config.yaml
n_head: 6
n_kv_head: 1
norm_place: "pre"
norm_eps: 1e-05
positions: "rope"
rope_base: 10000.0
attn_scale: 0.214
init_std_up: 0.0561
doc_mask: false
steps: 10535
MLP neurons of a small language model. Each row is named by its layer, matrix (down: output weights) and neuron, and shows model dimensions 64-159. Each number is 500 + 50 x the weight over its row's rms, rounded and kept within 0 to 999. Numbers have three digits each. A neuron's up and down rows have the sign that makes its largest values positive.
After each neuron's rows, "fires before" lists the tokens most often just after its 100 highest values on Wikipedia text that the model never trained on. A number after a token or word is its count.

L10.down537:464526489439569469499556489539445545573367437488550578559453463438523465563493507461549562482428619427531550568454503411475592498482407464513466544548499588522479570464483518527519501436496505477421541479445455429574526488455512543522448514472476526548532522544578579546508513504559521469
fires before: "le" 24, "v" 11, "ver" 9, "ar" 9, "a" 8

L5.down48:502504385416527432520548431496511522510471473468422520575467546446506548470498561405550491482480445455473475552480513463486516480495532550539541425514508545406435491483545579469578458449481459547545499522469547632346448481536460508507557475530463465540472443426515505506449522501508528483
fires before: "t" 35, "f" 16, "d" 6, "ing" 5, "a" 4

L5.down281:498523478438471578513472355504560485583484610479477512556557409539599445566556459452461499525540496483533520416462513568445545451564525541541455569549504548441527506507644477514587427561531490572485511555496486475492330482517469478430519463550555442480515525567566485532491446534533502521
fires before: "ed" 21, "le" 10, "N" 9, "l" 9, "ated" 4, "e" 4

L5.down802:581500633460525483491517424517475572491487512488452479582463572499425404527488476502487438508475496496464469522498575496637507377495614388449509420414553571420557455486530449467523469555510496506474457534502487502431501460508504461555422463514479515542515547535598444536418467439437435455
fires before: "em" 19, "e" 10, "es" 7, " of" 6, "d" 5, "th" 4

L6.down483:474463493503524552455611436478487536428560496427486521509538507433471466500607511540458523527505437464472480519547553505495442469527557518480504471550432552488532515385383485591569470574505579527463534608512467492390427472465405481499541443434458526572585579523529498574475563450464528514
fires before: "-" 54, "\n" 15, "i" 4

L3.down48:489483506570545682444470470495551479525585502455552467565477557522484431505517579585465534482474474521474463582500477558495497433461482459574554420556460547481502479469490453576554476449557491503504492463539442454533542505620422473482464481456455542613518455561501448474515604512449478533
fires before: "er" 36, "i" 6, "ers" 5, " 1" 4

L10.down672:554552484541542398414530454546529529525429509459494455560461595569404528488553522478498510404438550490536468522519583490499520479514420514455582566474539518494513469576523468567542552413409496540435474498473443511527427550510457470564533470574542510517493481548539430439471466506556477484
fires before: "s" 50, "z" 10, "al" 8, "e" 5

L9.down999:473510551515498526483509439554558441639535565482552469516533499454446472542425519446538452501499562542478488435521509586446552523471487494541546480592584517518445510474608484570503533487563481459490497477548516457497365620492503500510495504576486517433510545504454492461478471405492542461
fires before: "ent" 58, "en" 21

L5.down525:352518534480524446528512579484575417483491516441544547534509435576465463588514565447526490507420426458550550445485475474494578395527465449550452498515515505509555477520494497513491556524488458509524533557482538524535578519523616560510503476479477545541464580427484599476545627501463570447
fires before: "i" 13, "e" 11, "ew" 8, "ot" 8, "ell" 7, "ation" 5

L5.down314:403605439440523485547441466491473462448494529470538482424483526468543463430505482427454459404554559537511442528533483543494538466501469495495524532637539564561588517527525433484476582497474571492402531537554568509545462533449545559557541460520577445318465560553462541559554510489453513398
fires before: "ation" 18, "t" 17, "e" 11, "on" 9, "ec" 8, "ard" 6

L9.down377:555474481515496512520551511445433579533529549432517501460442531479485482494611446460436480385403414397537475547422530502539484555532445496471405540480440514456568448530435554534475564558433471463449483425575558425442550489650419435552499444511519450527437508505539476540413374415524624503
fires before: "b" 15, "or" 12, "y" 9, "i" 8, "t" 7, "en" 6

L5.down522:515539510512461398499477437460537518456522475483504506529432434541456546532481516398465532546529470591500459461433530565546540558486441421516585479528593517348422537544609462483524541622510506474564554467532469554418571503457512506537497483608471473481476482584469462593495527466403499387
fires before: "ord" 21, "ed" 17, "er" 11, "es" 7, "ers" 5, "ial" 5

L10.down63:479451486556524488483491516567411528520542476508432377538594474512565529499457477447452482450528479549423472500479486575556538577595439427345437512520579535553453467529493398539566492548492547474450545464424463508438573513554500513551476527531558602519387611513480581448472560478483407509
fires before: "ul" 14, "t" 10, "ard" 8, "c" 6, "il" 6, "k" 6

L4.down215:541431521555510382567519467503565518400401472482447476456531472552403561487536517486537491485400530475460426570526505418559481529672482539543521463444481425459532527564528471460525488465522489573490492416494317442495465511457445526584435483476567498542560569419516552450508575508494512527
fires before: "ust" 31, ":" 9, "al" 7, "i" 5, "en" 5, "z" 4

L6.down542:582470487436535573492525502514490434470458623480519520561406541566506506518555434535478463527491553458416448373483403400616533494471552421513584483466523486423474517484567566506514526432495514539522393544508533548547492521585474515550447531481463463511471510545646458477524505546450510523
fires before: "ed" 49, "ue" 22, "e" 19

L10.down644:536537506509517539472447475531534423550437521490443539528501517462468537494511496448432483486402512507439559415379508549475492558585448431469401493572574549379364470421466489478492460493546483474507532493483394489518436508550363533493537499500415442418561477464445430543493561437439565426
fires before: "ent" 39, "b" 13, "en" 7, "ou" 6

L5.down942:517474423555510537560527525453479470534594517489499483606479562554576459514544672422553444477520407529540563519511480499470512575550425535516467571488544524543430599460475503410478466435545468520528486555486476533437557474519583530534544556480480492479469387475466476547651491557535550398
fires before: "ct" 34, "l" 8, "es" 6, "ard" 5

L3.down691:436474537496498574529489531394569534534527417562565549512500632480484522517453623528558546473486523487519541467475527363433561403463528516476423518492506539551530501444514516531493555445440522518533344535486558579528486454617509504521541504498490489493419556552547536550474501545465487407
fires before: "n" 26, "e" 17, "f" 8, "er" 4

L9.down315:596459493458504516497518545504505545511500446371491515458457504522436577538526513542448463543543514478443503477568445577511557526427461543574552448499476535535522531494515534529553510493465536500518485467502547548471551446530527560564500550578561473458494483568499543508470526488431475583
fires before: "or" 16, "e" 14, "he" 11, "ort" 10, " as" 8

L10.down264:491563474488388611447425546440610544563539490503545486517483501441419415573449463541550497421490575507408495536496528480517593442306527498529430514551406466506486486467505412606487492456551514561548527477508512576512558527505496429584553480500467418476485565462518399530529509643529500513
fires before: "n" 60, "f" 18, "N" 6, "on" 5

L10.down737:501441505532502528450498470629515521520388529468390548498533467546537516526479455500541503542566463596604528499530553460505500521493555502503481435570472614499453522423513502466439504541393505463384537414493425416431487432565503539520497480548569536474464528557478551422505586470561506568
fires before: "ard" 20, "id" 12, "ay" 10, "oun" 7, "ess" 6, "k" 4

L5.down523:590501514503465566531554471558443574516548543479523461464453532551514481504488471488364531474538598489481484445435517480513521484550494595472542500477491486444530540393543547567595433460513491550555430511478605477627520515524396515528538475530459461492431416523457537492607525542478444389
fires before: "he" 26, "ic" 22, "s" 7, "ed" 5, "ies" 5

L4.down386:531381450493450499521563426443422477502455531449510516431458513407471545504486468423526542468555590423454626478569518512489456520514427512508581415535533585451493506475543546518468515541430503432522525481477475579523459497533579569480503433547526456460434455457488548521429500441502539510
fires before: "o" 64, "u" 5, " a" 4

L9.down169:437651543442532491488476463581452482433551554463503485476561585403443476466598494460473463397511445523513528531540513447498570524452464504491573573398492522459479416583475538436527519508449488482453498539463556455428485523475504539577470504505584588459483568489567508477595516470592492483
fires before: "al" 30, "re" 22, "it" 6, "ant" 5, " of" 5

L10.down868:490532583503439522636519470473468514515540538540492553604492568518612415586482452425520448517559398507481551614553462442517551537552471543412543513567482481516514486527516464417582565459529498491538531527510467473468472438542543492519479457606517440421524538581520568514472467525523512492
fires before: "ing" 45, "l" 26, "ut" 8

L5.down445:494495455512522520497453504461430519449488431506506493483583495571492478515518509435513490517588509423521486501494426504525449559579475514516425492542432526464618456408527613504498491628430453431409537512528515441506449432501468437531492483521547462441527606428472492444561537494557610512
fires before: "s" 19, "p" 17, "o" 10, "or" 7, "t" 4

L6.down971:422629576434559579441532526520459404456471525459530521494540608504488544445582572379475543453477328492452516506465481473503533530492458474488517517534549488494473563517474443416495465526533484563556379539420517455410504518475580505565554460512525551415435496457511473493484495407550549445
fires before: "ic" 22, "al" 9, "ra" 7, "ut" 7, "le" 7, "ian" 6

L5.down92:477515519499556538503577445530544502462519483446600533528493440559585509514512463464514454566490455582449575428455470543557429401535601522532504452585492433500448472478432458530579493539452524506540479498502503532569483473598411479607506524517395491482465493501544589409579454474415575556
fires before: "ot" 23, "m" 14, "end" 13, "an" 6, "s" 5, "ation" 4

L9.down482:492484657498429370486553470424482499533471511472485476374496480544514517514512552500548570458422561457448595516481600502511503462466517501500562551432432530425563378498506506510396551502368479482423473409492351595470509445465551511447536498500461531419512508472450487575542493451515578544
fires before: "o" 74, "ost" 5, "ou" 5

L10.down906:445489527504485626594531522477474456470511452495475382542515485463594539603461470465527550565519435554493460492550457508523486481509483557592574379447458555479469478455529557491503491482530572516533459500518515413496400462468447494516502613561561546579502540511505529508508573557528579453
fires before: "g" 24, "r" 19, " the" 8, "p" 6

L4.down84:553500470427527590466541521464467505543534505500637501637590526516458438496536437452534516484447475441416550536532418580566568532520494511486561562496469509412438515546509547511543585484562496496554573493472539461520548501536595465444574577566533572493461488586511500524489568495522630495
fires before: "e" 52, "ing" 9, "s" 5, "al" 4

L9.down760:508535500412519556524514585536418514474500404510497562535462506466486593523624500445395456491598600489533433549545554500495547475538529473522530434463519438458498460487463552526544446508463483492467487475607473511508595489505523452529573533485466489375451484483533561504500397531386517445
fires before: ":" 23, "ies" 10, "y" 9, "v" 8, "e" 8, "he" 7

L5.down890:523513542449552510481453456516581584450519571449539400471483556511492503372586543428467535486502413399429499459406378535509452432480544491431615476454444445480550557456414448494495536597588530521542508497535483524505557453486538525486519534480430535487493454480442464517558568486533537507
fires before: "er" 16, "am" 11, "u" 10, "al" 6, ":" 5, "ut" 5

L3.down232:477412471541467523579449556402475541501500513493542513540481488455476431491519514569472517491464498486549444469478545482438597561476509427538554498509596518539536449461498499517542578450500470535458448479509576526576502523576456506425507507496526468536446553518519385489606469422509438528
fires before: "e" 23, "p" 12, "il" 9, "ed" 6, "i" 5

L10.down434:459580492444555502438456531545503476519515568499596529533521521523503448510475539545493486563467555488632614535494479471451587507501519482489491466541473417449523504565539507538444564477490463479464515618490609535522595532599502462447466498538509487463478562422560450441504482539486514501
fires before: "h" 32, "in" 15, "==" 13, "===" 9, "f" 5, "an" 4

L3.down189:506387482621458420520523581418476490482479499537489510487464396432420504551430523479476431570457501457519496590543544491525477563470528478541460473477553601551514555497540433543517512451517563489436420538503513505473584552572574536492485472465517482516457485459526476470529450474490370539
fires before: "e" 31, "er" 12, "an" 9, "ec" 8, "p" 4

L6.down122:489530541433470465500560460426435510440466467504510492528489533590402466492579507471580546431590536582566612560445517518508614603452514412589522472433502546373495539428429480548416521578543557476571484487499515521445511474534411493549491539556491453531499463560516510536517531535432529482
fires before: "st" 55, "es" 5, "d" 4

L10.down980:526464460525537612532567562530439482566420498511552475496412498357591536510531531484515566522518553471577542476461447515516538454607446538510541365522525483445519555509523533503559491464434458563489534485515605429521459539455509529517523461617437548501526432502439526500516551405416505474
fires before: "or" 38, "ay" 10, "r" 8, "it" 8, "o" 5

L6.down826:614499508523482494501521493442518513502470511509461500630424481509582521496488508432487520455383523513452495602391496490565675516570471489456512475554547477450627471493518533512592585481490549575522555508566454478473526450585519564540562500509548527524497572467440488498355556518569456545
fires before: "t" 27, "er" 21, "he" 15, "ar" 10, "ers" 8, "ing" 4

L10.down142:391443496538484455429520450422547545457418497537566457516531462569443563589530532449542569442495518492549575566508423445454504474580433530530512463479554451541520476511533538499507466581613517570480455520503340415569539477382514598562545453517513520490486511478470554511549450534501460549
fires before: "en" 49, "ed" 9, "ial" 8, "i" 6, "ut" 6, "r" 6

L4.down835:489492476450623548489529543537494534424516455523608504532454525495433518451571448495541383570479558568466557515508426532535513398535415617519522505498429461444500492381498512460560427478515402532600502542475512487447557513564515404479496522467413571491552412509444465493524532460431453369
fires before: "e" 35, "ion" 12, "v" 5, " |" 4, "h" 4

L6.down521:480557535551502531561544498532507511488486460525482457492556506469543487497517541423474511499472613463555469477555447544543473453573446484509439440492578625506490484494505530550539531472449515459470536539478514499579477486518460557557476513557500444456626509467499533405566521438417541435
fires before: "u" 14, "f" 12, "ce" 12, "on" 11, "e" 6, "ue" 5

L10.down462:479467491411505482480535506403559483434550522427528496482579531467535444491428547484502395516452606487477473513548503482565613424459485472530474463468559578518522525504484493583525392532582416537459469561480464462542579474518544582475613513505508460471541487536554517398407441606444582544
fires before: "ed" 39, "e" 10, "ing" 8, "r" 4

L3.down15:496525485471480425469585473482504404519505450492545425498516447517402456472582504504518575441478416603464465504502442513540558522528424383453465436430451524551409473524490537578480602529579539533517460574536544503459500466405521502413547492602456502396485433501476445566502505427499500472
fires before: "d" 23, "l" 13, "ic" 7, "t" 5, "al" 5, "th" 4

L4.down475:525514460453506483495569497505485507421546518502506583485514605441457495444497553438523494507482526520505596442517450520531417458413488445462426479481447454624526498640442497459459604563466414461420547527547606491497537582522534582470516529491519481422564459470529493477563507498530510414
fires before: "it" 20, "ion" 18, "iv" 16, "al" 8, "{" 4

L10.down825:478471532490552535547518429471489467469475497484499475489450530489594543603438533546518507444407545428580462531459460491492499558461425483447496536395519579486490486430527637509550446543481549502459425483490632482544545445510487498567525545549473479417541481568548485447537453587519549433
fires before: "r" 58, "v" 7, "m" 4